config.yaml
n_layer: 14
d_model: 384
n_head: 4
n_kv_head: 4
head_dim: 96
d_mlp: 1024
vocab_size: 4188
activation: "swiglu"
norm: "rmsnorm"
norm_place: "pre"
norm_eps: 1e-05
positions: "learned"
qk_norm: false
attn_scale: 0.102
bias: "none"
tie_embeddings: false
parallel_block: false
init: "normal"
init_std_qkv: 0.0243
init_std_o: 0.0
init_std_up: 0.0243
init_std_down: 0.0
init_mimetic: 0.5
optimizer: "ademamix"
lr: 0.000302
lr_mult_o: 1.55
beta1: 0.9
lr_head: 0.00501
grad_clip: 0.5
warmup_steps: 391
schedule: "wsd"
decay_fraction: 0.58
decay_shape: "linear"
final_lr_fraction: 0.1
batch_tokens: 131072
seq_len: 2048
doc_mask: true
train_tokens: 868700000
steps: 6628
dataset: "wikipedia_en"
MLP neurons of a small language model. Each row is named by its layer, matrix (gate and up: input weights) and neuron, and shows model dimensions 160-255. Each number is 128 + 24 x the weight over its row's rms, rounded and kept within 0 to 255. Numbers have three digits each. A neuron's up and down rows have the sign that makes its largest values positive.
After each neuron's rows, "fires in" lists the words (lower case) most often at its 100 highest values on Wikipedia text that the model never trained on. A number after a token or word is its count.

L6.gate936:145144101129144156104141118093128158125140066103131113128137106153090129145122150101166155127174091124066129135138120148120103092104118139097159125135111123123154128131138102139156133162133163104102107054150135112134117130101130136128152120132154126129160125117154137160112143141107119110
L6.up936:139154126098091167083104082148084149151103157136135110072083120109099116119153129127136134080126119084147110151150115135108088130158145120120164088162155149146096116118156112150138137125131160143178122121166101116115124158115109120151109135130149145100149177110109121133142098131134130146
fires in: "by" 63, "of" 12, "is" 4, "at" 4

L4.gate678:122098159130130144108165101153133141141144129125121180096147078135136151089112132153123095116118115143116110094119102135144115096112149125129100166132178113156113101178116137141114149131099096135145142134129144112170148152105107087090197121146095130143105138146128120115155106114118113120
L4.up678:132117136134104111089143097123145157125146131118153105109150108148121137092129115091115127167147129130122112109123097158146133072179124165123135141125151130132118108168104114113121102089102111151110120115142158092129124157123106103073150166128086148147115107118124134109117103124119138104
fires in: "his" 20, "political" 11, "personal" 7, "my" 7, "local" 6

L6.gate998:163141131122101133101109126160133139103090155160125159078136127149107085140136146124094118119089137110129085133136092176117140113156065126175143125124115138122136121202132117141124153099155116097134194085179080127106129115121136094126142131177156131119142101102096143146084130123107115136
L6.up998:146083136131131143105078096142116120120115149119127110154117116111133093099157160101150179148144164139104100163178169165191165123085128106140138173169116133167114134131126166066095113113101127121113124130136101125137125102128087136156118118124088100133128096133195139126122149147141123104
fires in: "japanese" 21, "american" 14, "small" 6, "original" 5, "canadian" 4

L3.gate224:128112144129177137134117108118155101122142133096142165112186130059095143148103140109123129132108078083125128131118121139121149138103094144129122131143137099143062147164086142143079097159123136143151142142119112135098141162095109135122107097143153104123096084170154129147117116066104130125
L3.up224:131158147096106130081147119102157119137163130194102134137177168109117128142092145117155083151102088100119119126112152147127124106163111101165122130166119099135120131145056153120077135145138136124139129114131112148161107127093114153146154122110134150100129125141114170153129142117152134157
fires in: "he" 54, "they" 11, "she" 9

L3.gate196:113079139160116147152134185166133124081089103090135134110108125138112137126160101137082142110152144126102090130092126135147134093170122127125097157113146120158129163118143153091093118129138099100115124133127149116133128103144141113117123140149125126154136076108093126143165162141105142090
L3.up196:153107087127129148107108089109139160113124102148143137142116080106120189120089147149128133130133139128092159121126134115143096124108150141148146150165158124123133137131127114133118121104148090178150147157116166165118122086155140122144135118152113086128087114147156085101114104153144103125
fires in: "world" 17, "city" 15, "location" 12, "region" 7, "place" 6, "country" 5

L6.gate540:144122118115109136065146118115152136183113127128175145136128126149134123162151133149126108150126131175168147128138147149132156094151120101135118100145156132123120133145123104154132102119176075129116148126134109121088145183116124161133140132135144123125125087114102152118142111126151139106
L6.up540:126112135117136120137166072119088127115104094162115163131080126109101127095098119149106111086107158101127139090144131112148118110146124077134157135151122096132113174114153132144141122148119090144138138098170090152123142123150128158130166137081126099097097113124141111158091084146138129140
fires in: "for" 67, "with" 9, "made" 6, "by" 5

L6.gate583:125123131161133098144126128128103159134159141158099128083112120165118097169071182176130153089134145130116150112123169122103114121136118075145095073115146115173088137131119118190120124141127111091133128128087135141151133089128136111128113145110143161124133100147096131133125115119168086100
L6.up583:105147136152142134124097138129121123157130103126106195128151134149153176136140137157125144172110146119144127098115174110151123111119112112130149107056183143125109140110119133132126104122167108126081165133150111144123142080137161107146142147051124158162107114127165128136115128138181111139
fires in: "of" 18, "and" 10, "is" 8, "also" 8, "who" 7

L7.gate655:106133096167101156114135121134132135149101104118142094144110134129130096159139126150150144099156109087126069120165124105158106119147130136121113173142163099132130070144118116097114170136156126145126155121187139158110084122119122107125148140088139128096161113129137123087129148124111075093
L7.up655:122109121165172115184115135095129132096084182111075154100098118120148109108117120110164114142099112156132150130127135107108119092088149177100107112144130085107124115178143166085149153123139105136127147151093145127102107082133148135136129124158104155154094125097136129102160135136136119106
fires in: "can" 30, "may" 18, "found" 7, "required" 5

L4.gate398:137157096128132140116092104171108151101187125093149142113141157114170088105106111114132133121121134101135150105141135144127114109123124102115169128114110118134109123132124104143164146135135106100120148099134126130056129135121138107148146125111116093117174079141162112141124118134131145135
L4.up398:130093185149112136099132110146158140140181133098132113129107133107120104134150154131115115131128121149163179116107133125155172107110115153121131141126143160115109129117133114106142119132124114120142118085127096121106151120131183096098104125082088111118130113126156137127104102147097170155
fires in: "it" 38, "he" 18, "him" 10, "she" 8

L8.gate706:135146155133117128116156101111121137087119056120139125110131136129078090110102141155089147113107118098137101111089123146086097110059118118121116141162136152162107174079138129106144106106149139134115136142136113145137117141095120105144108137163097129145148128136118181146140181110136113135
L8.up706:100102136103121088115144092151130158136081081107120124133117124121120098106132129136154114130100162088157107126139172131080139131125141113103168138133155142133106131110111121102121115119159085148153142144158130171116106113100100130162088047111128116121142103129112159108115089103150070123
fires in: "who" 42, "some" 8, "while" 6, "although" 5, "of" 5

L10.gate265:160123097129106118155105140133134120144093116121158149081176107143127155101067172077127102107172143114106130097124127128124131109162156167119157103100137116124120142099141132132123125148124166173138129144167153104125129126124124188101172120152100098102157136126088120149145102125107122079
L10.up265:104097127136093127168144113106142111157135113146102175095152119192133088131110133134096103148103096160144136128169123127124133114156158147067104139118155164111083130126138141143092138080116143137144123162105091092107122096104158100167168130125142172141151166128178106163139141082090119107
fires in: "an" 51, "price" 10, "his" 7

L8.gate784:153102108153116105133091168123136144114169155146118124112148104126128081099110086114103082141151138114098176116093159124153169133100118119140104122152103128163101093127113141182129163081157119078159134123137124160103144123130126137147121146103119121134168122092117120110115118114108084108
L8.up784:086087088119134122132095157102149168106158116147078090137111105112135146074112096097100155097161133170096151124136162113107136141104109120127113127135129163126141096139108152125119124142159104133123136100142161116090107118147126166112122128120150139090143113103174092129096078155100146103
fires in: "his" 27, "her" 10, "years" 7, "a" 5, "year" 4

L6.gate388:101128144111098163138098160131144132081108096124107116117144130121095151138109134174129144093124116105139121126128169124179110124096121116138110142101149102112132199138131145107168125087118132156130150115139094130116154095154094157128077163160069104097111138130116129119160126148144096109
L6.up388:147164137178108154142083190114130174124111132156102109130156101124136151175122148138102110127115127160110132118127144137150134141156093126162063135104182115080131081156116128076124175087171123154127107140152106158135139093156085077118101148140109139132131148075123138137153118122115150127
fires in: "that" 88

L7.gate964:146086124125145146153107126083118135121125153086112095163130088136106128142139099117140157174142118154130110137168132150100189143105161133127152138113131106124134107130163113148151143069129106112112124150053094126146118108073122138125136099103106149135136163111151131170131094111145124079
L7.up964:103133151101150124119106077131131109122104146161165151150154090100113194130141141129133125065142140122139116143155134111124153084086151135144143107140129135138094079124131084147133104130153094080106128152107092147091074114115086141133134155103086109121091165114153136104101134138093126125
fires in: "year" 21, "time" 20, "season" 15, "years" 8

L7.gate63:128143084111109112117190133100109147136081111153134163125137109135119117147147137102124155103145097125076118153146142123152101080131137125123135096112132159088129113187070119134095096135111110172188123097123110109138130154153119127154124121178180153124103162103106129086184131140100119140
L7.up63:116103102143137106108126123163126082115132134134126111089157084147117102142140079129136083147155140104106150169151137160169169198076133119109130129070102145139116083126143093151144137134161102118099120138122111127103110131139102154100144118128132118148127174099172081152110121142141130109
fires in: "of" 54, "war" 7, "begun" 5, "ss" 5

L6.gate322:103149115129120146113150112078155145081100098132101157107135149122104120112146130118130108144092120156154130151121150157156085128098160120157114097115088111115135101131139109153169119126150112112166148116113115116106191116135120141091164154112171127165164131122107143117162098119117123160
L6.up322:146126111098172114183138095131116091135147130151168064146117136090159122163133082100140101155124127117125181169145082146140132171127121121120129141119120098083085067082119096127080135143105170074138095085124112106103114153143118126126109091137141150123114093082161136162076162110118140123
fires in: "september" 13, "june" 10, "april" 8, "march" 8, "may" 7, "july" 6

L3.gate270:115130139196222159155143107124131143137108147163116124135115111120099179086127100171108153106113116139098075116156111122172145093148141131118163122177142162189152093117119103129080133150065112146173109100110164113136092077122161156108078091143161068149123107094119117111125103162084116116
L3.up270:107062111108124138125133106114135115124151114102102203129119159101182136136143132107149117149133125145138105130125123122141127104162131121123172185090122132107117105176141160147194118154123106167071159138084141124118109106177125168165149099141099188122137159111110091131113142149109124100
fires in: "division" 21, "act" 10, "actress" 9, "actually" 6, "acts" 6, "type" 4

L7.gate583:123127100131121114120139083108115131126134106133131091119097115128136072135144104131146136084156109093093164149139159158123136112103133165153142119143166095126055112157122113165100147151112163117142141116096110149111092151148103174153179131129154134100095090135122119099071128118193118111
L7.up583:176169098151118171108116123133149126156089108147087111103109132101120138170131131131144154133130147099091134105170138134169100139110127144149135140138097139113101134109102063105117157145139137139103130081137143117143174125134148115138128100137167147147145161194120104103131130145116127168
fires in: "of" 61, "connecticut" 8

L4.gate161:173124134160107140115143141152122097162112141128171133115146112132143120175095117116106111158103125155169108146122107158102146150168086104094127145124135136106128127169151112140137140162083120117106109139133137122137126081140087132119136124102134089124127128154145123126130141145101154136
L4.up161:129138111148162161095103160130119118109164151145108133097116131085157103094101173121130128143144108147138090137117122109072090122126147128130160119122129139144158151130133115093107162135117128159141131110131141159086124147135178130145117136142087165109117124138121159126104145086129133119
fires in: "united" 64, "us" 4

L4.gate657:163135129154141073210150128169121121162120136128120117109139148161060122163125094153135142163104131113149156079137103133129156129109160104101133141098095097108131145141107099164122153170149145074131138096096148100102104125129138126136112124131131125131111109159116162156119133151150144136
L4.up657:133144124119114149131131137121140128125130087148119126061159120168116152158154162121134144133140124119111134128124101104132150119139131095154154114114111076149074119148143145136128138153101124113140109116129092141134126095101109107124168142165160138134107158154132136145099111119140150133
fires in: "he" 22, "they" 18, "it" 12

L6.gate302:103106108117148172124098099117136181130149108063143156165122131117145124101145132064157096155177094117120130159126106145124134118131094101107136100126131120144151119104117107111097144125139119140129108141124098119109157151125115145089092107109147142162145108114129118106144141115093119094
L6.up302:121091140152132168144137137179124172061176107153119135118128134134108157125095162121147115145156106111091130097109096154106128127136143121139110120116098157111144115130134138154132100106174158127092131104127103138131135136116101110115125140137160107156135136135129141105132100111087149129
fires in: "years" 21, "date" 17, "year" 7, "dates" 5, "weeks" 5, "week" 4

L3.gate944:091128120097142151154096082125140144126103136107118140153149148143139084136129169114112134093167087048158103156129133091157151126139094101118131127127143103160113151155090105114118077124119148100162094101136116124102132168134148135145117041142121115125146134114133144126110146129152140207
L3.up944:145144145143120105143124097125129068115112138137109121104134118128109104118141174102159139142129137121142134104135105126146113134144105088133121182160122151088119138103132088132163126111108101133112122141165058149121127142115132157127109107082148114132116156162134114158135152110124152178
fires in: "was" 29, "were" 22, "station" 10, "by" 4

L7.gate252:155101167119136106118093098114129132106133132116109113156128110112153106109147148114151102114134135173097083134086144140179138073112118136104139124176122109138123132122099142133116133124130129122148127130136129139099116101105108127101128130137106106167126100100159125134157167120152142126
L7.up252:106113132135125133104136097161137123124167135118121136099107148164126116122121090128104154190114124127123094134116144137119125106170138091135129102150136121121127104119142142118076100114165151132129130131138179130097138156067111102165077045162153166155161093164146137131175139113166078112
fires in: "more" 20, "our" 10, "do" 7, "early" 6, "one" 6, "another" 5

L7.gate945:150073097125125134132163108146118098127102131120076102114132138103153117141112103195196152075172121150124134145109137096069155120115121158117162185120100130135133084135160145096113137117155101098160122174151159112136146132108127113147086096106153121123133105122116108137201126139101150122
L7.up945:125127116116137149102165152138150095141120100132136109105137144142132117147131147137126138192142163125153175183116171146166096142144141113165135055102143104157171159162093134097117123143172138148112135135107180149145127162135114104082131090116120101096097085163139121131121124117152104129
fires in: "not" 24, "have" 17, "also" 11, "only" 6

L7.gate255:160089117164164087129161161107135119134139126078106114127131099138150105136121161129134142155127118084146091107134118164143144087120120119123173140078117139139161120141172102104139128147106157116117107148099114119126119112102109181109094096135112103147166129118149119153132152197132141082
L7.up255:142090100165128134111103164122126110089144114122125190101101138135162145102075150081138122082140104095143148125135138107138133088125129094108087073057155089158117132112090093089154158100130138129159152102139150153132137124145145149077133127128136110120111111132179105138134144121139132122
fires in: "united" 50, "u" 12, "states" 8, "ubs" 6

L9.gate348:109135154116102105115107128148133110124147135119143121099146154164079104144132132130135179126131139146133156133119180157127153109143099134125144077135155123117130122124145103169139154117111119137203127112088090121104128156100141130115110105119142115137166111119151128127130113134104159165
L9.up348:074104112159189064203126121139125118150136105142124159116149134148088131069131123102094151143109126121123158118127114171113157066157151118100122120140119164131093133097127170129161080132122162147187110138054139140102108122118076106097103122146085108145101142090120114101121101121110125191
fires in: "suzuki" 21, "chapter" 10, "granville" 8, "diplecogaster" 6, "gebhard" 6

L7.gate943:094148095137130116096154130119108152131108112200102121159139117143132072107112094129104073115127148118147181126157138137130171150132153121166120096098085119109094090110166137144128135156112151142116146120160133108139150101140148103138166152133184116106104130145150125102144154109143121139
L7.up943:129147131121143120142122099106116121115157134163138107125149104099100103177136117172121112105156149122120109137133159106153132105113157140089116129138062126108097090134149132147146124149112117149135122123147109133093113120103141141116156111072118122094100108091122085085132146140121122125
fires in: "as" 38, "year" 12

L6.gate678:127113115140082137133129096117132187123121162113123143137129098133093102114150136147094147105121098124150148190144112092133128151123102135147117126148158111158124161135138124135151131087113148128115132163124130150120118079113131073096122170125115108111156138117153135125159158135115108142
L6.up678:126181139108116114154102140163139090126132159083123114162122157109132103100155119082146133121151144159104175135121146189115131109148143158134135161138161116103117128134147114127134145158154112144116121091179158072112114108134084125106122168132104142143125156097148108091107119177112101113
fires in: "that" 48, "notable" 5, "their" 4, "entire" 4

L10.gate440:121141127108126110098134142122163122120095105108125117127108118153144127138112080127118152133130099123122132150076152131081122094080130127105155125084102106102119132151152139157095136089123113121128135138115152132174103091138137112132075101136138138101095145129098120165135122096164136114
L10.up440:168148114127130092099136164158130090130134132132085178167160109126136173118071123127143121102122122115085097146094123099158091096134114136080118097075096102114133144133116111125117117116170148140136112110154164166101128141117123083115150086108143096108128110151139122129130161135140110100
fires in: "of" 42, "both" 14, "each" 12, "whether" 6, "within" 5, "all" 4

L8.gate672:177108140143119169108128129148120161113152155134122128107147114141145119108126125093130102097113105095153105109082125166133130098114095176089115102130156097168124101157140097113130109126133158161141146123139147116120093121127172120123136131122063124097146117141117135151160125114133143136
L8.up672:152140139132143146114125116105124170074101121149126131134132120108161143111176145116121167106079125100136108104145096155119166129118115131135119180147144129127143173157104176085188153168119123145134171108130079123083098112136098115110094134114156147134126070106120149114108142137162161175
fires in: "he" 60, "she" 13, "language" 5

L3.gate302:079133126128139131085110113141149158172128135183153119139133149149141156134134117146103115091127126122139101127125105082094124149106165084145124121157123143124160161109140105130142147136148127194186129122117122084142095152146133176093117147118117124118139126109141147157110136112170141127
L3.up302:143097110197128135134123103156123127094140149080137146175143151103130116114115128124104153159101123144164103130128127100149193123125114122130146133116144129142152155122137119077142135124113140136100144137148178098132130165158170085171127105129106132139138139128144110144146113093114130150
fires in: "place" 20, "la" 16, "house" 14, "synonyms" 6

L3.gate456:141121133167140098130114128134123169136130112154149087110126113122130096110101133091107140095092112090133089149127089116142127122138088166101149156091119121138099092102131114131170134109153160110148084133117075115121111126127161172108164116130153190117133150141105116117136129128100200134
L3.up456:131143110110129088143103115115135114124092115165131149101107195148068161128168142139109124101152148158136125153120119158145113105139113085119149122129108142109157122141118206154077084122123114133148124136193094121120112128153137163120140092147136146130113149120164132095122131134132111109
fires in: "qualification" 13, "medal" 11, "place" 9, "medalist" 7, "same" 6, "military" 4

L6.gate479:130090102154160116120124124108110137116088087138130092175123140096106115099158116126160136116127114124121112119144120105140108133109164132104167110120139107155142085114147090129140105132130184063153106112094107119117087170140145160122119097156129172126125135112107151107142080111127124140
L6.up479:133129107119152138148132128149136120118118142162088177085135128133103098121144036075147122197145113091091157150173084118141144142112110154070107159092150122143096121110101123143155078073135133152106145140151083097135150120118163088149103110159165117141161145131123121051166127097139117083
fires in: "march" 20, "january" 14, "february" 11, "september" 10, "april" 7, "december" 5

L3.gate859:140142121133137148103170144082132145080135151131094123117120107139146086101104118126133166132074109137128134061162156151115095100117098131161069119126134109143162102147134113128158069130122140131113157121152080120138169144109161115152110118148130138151148140137121148132157109143158089120
L3.up859:125094141146136117123177121091129147113127136111130128087123071109147154093190099122138138132092159097108178145129129121116149122117135134125147149118131119112114159153136162101138132114114128133086129093158144107095140132154120115107186113131132130103124111112133067125098162155157173166
fires in: "was" 19, "is" 15, "he" 12, "while" 9, "his" 5

L8.gate711:128160109109110153128138109112144122085127115172128128120133117132047078138118141117117099125124144093182082115096127136097133145122149119087153143123102147156122113113128158155108106136149180085098121132143107134110086155104136153121099076143114083157138129119124105125049149109144142098
L8.up711:108114139131118122124105101122134096163095165126148143157102141144121116122139074137123103130138135103137096145102126125163145128167167109154180158167096150134114105184150143131090098065130167133143093136116116121131125125123158097173137128117124163139105158120143152116112146157135115117
fires in: "of" 81

L8.gate757:113123145126137112139142189112121116102173102133123129153145111114192121105124058139146115121145137087104118132136172153126142158181160112124160120142122093135173138153131114113110113127131108127147133103153144150114137122153122119100153092130131139122125099107164076152143092100150122122
L8.up757:115125163099130091140113110112120131103142125091122124140142146147087151187125127162119132104122101170152119118142149095146129145135116159129151128069111150121115124105137134146152134147139081098165107141127151127102124139116132171126146129120101125106135152122146118125075131142130079143
fires in: "the" 29, "and" 13, "year" 5, "united" 4

L4.gate1010:092114108166128163148134187134107131145129169121120139125147141123132101103125133132064110170094130106116137156154136093126122147123112126153095141114091129105142175130140123162102122142142146146100184203103138145127115120133094142123141122128141191124132111131069103087092158087139113121
L4.up1010:181120141093152141129129128129143134109091093157144178134150124146148127146143096161137166141173145126097159140136091133133137146081117138163134133108144184104069100125134086164145146124108134145152139121082122121082111172131083122124109144124149116114113131174101155095148120128148134147
fires in: "began" 12, "can" 12, "became" 9, "continued" 8, "during" 6, "started" 4

L3.gate348:118157080147137136142108158136115147152156174145142150072120118137120167106101138166150109114134099121102094127109087116107144106120134105150142148168110120116099126153123065125130097132125091094144130136152180136115158142130117169129136102094098108142132130124129107130173121110132140134
L3.up348:129136112134090084137113110134096126131120119100172117115110151127119126133134146180097136101119131124120153115092131114127124178126166160080150151152086148092118156136109120163112111144114081157132150161108141167130127152145165121125103122130154094069118129133159135169126053166117160148
fires in: "all" 21, "own" 11, "other" 10, "owner" 5, "owned" 5, "model" 4

L6.gate961:139122136097152138099124092149142128121119126147168146137116105163137121138118142141107130174144116108107116111134156123090150152111142096134077095089126119122109100110129136160157155115119151139098127161149131128127091145101114176132094113164131087126127125138161127149136152111150090128
L6.up961:162150150119148149110156129131125091144120091147159140086098125142142076153130147114121160154152114116093149161139154116102138142135107133133105124110159134082157152117132133125182116152122105118087171112129126157135121110118132151102094097146178106112152114178149129135132153150126130152
fires in: "by" 71, "when" 15, "then" 5

L4.gate871:147181126175141136124144144137098139143169151141086133152144090102130097150129136111152118097107160121110151130145150129106141103104147124133094103151136128105145127136168107096182116121117123178073107063157140117119124131097142113129130122114134116151063111105055125163118157112108154117
L4.up871:113107138122143145087130114174106133146124122107123123120131110098109099151130132139186131139130154112141099071110113128127125123135125129154126102140102128152165129142140138128159129104131134147144108114120132097094144117138120152126160137127116161179156122139121146133157163090147122106
fires in: "no" 22, "he" 17, "game" 5, "baseball" 4, "type" 4

L3.gate445:154147160123113136157114096153133092118122091167131140122124145122132158116135118111081121120098134141146111144128115155139104092132185093124140118093124132141162137114139116177109129144146175123155121088117135110152105143145137156086124162138139086112183111120144130145111114111182124135
L3.up445:136102131168132111132124169141117115143169133112132157140162065129111091145059085155123156119128115185097159129135134153139101095084145116105132147116120136092119103104122105159105128139128188108119111132140132144121140143157129088142147137139096118134149105158107115126136097141134123131
fires in: "first" 24, "second" 15, "end" 6, "hurricane" 5, "small" 4

L3.gate151:100133088132143153121151109109128101151124132130165187114181109113139158137089104156099144139125116084140121144142123119147111143180152132124157109171131127125131145126115115179135125082088152121125133112158109082107124120134137130104090117165117116141153121122103145184158103150109086119
L3.up151:072125146105132105116109129126117158149099112147098118122139142130129113129111138086116101092115121075076147118147176118101123126153161147134135117118113139131101112095129124124148119156116186095141099094155096080117142205134103166138084110113134165118142117136127175119119152126163141129
fires in: "by" 25, "under" 16, "after" 6, "before" 6, "for" 5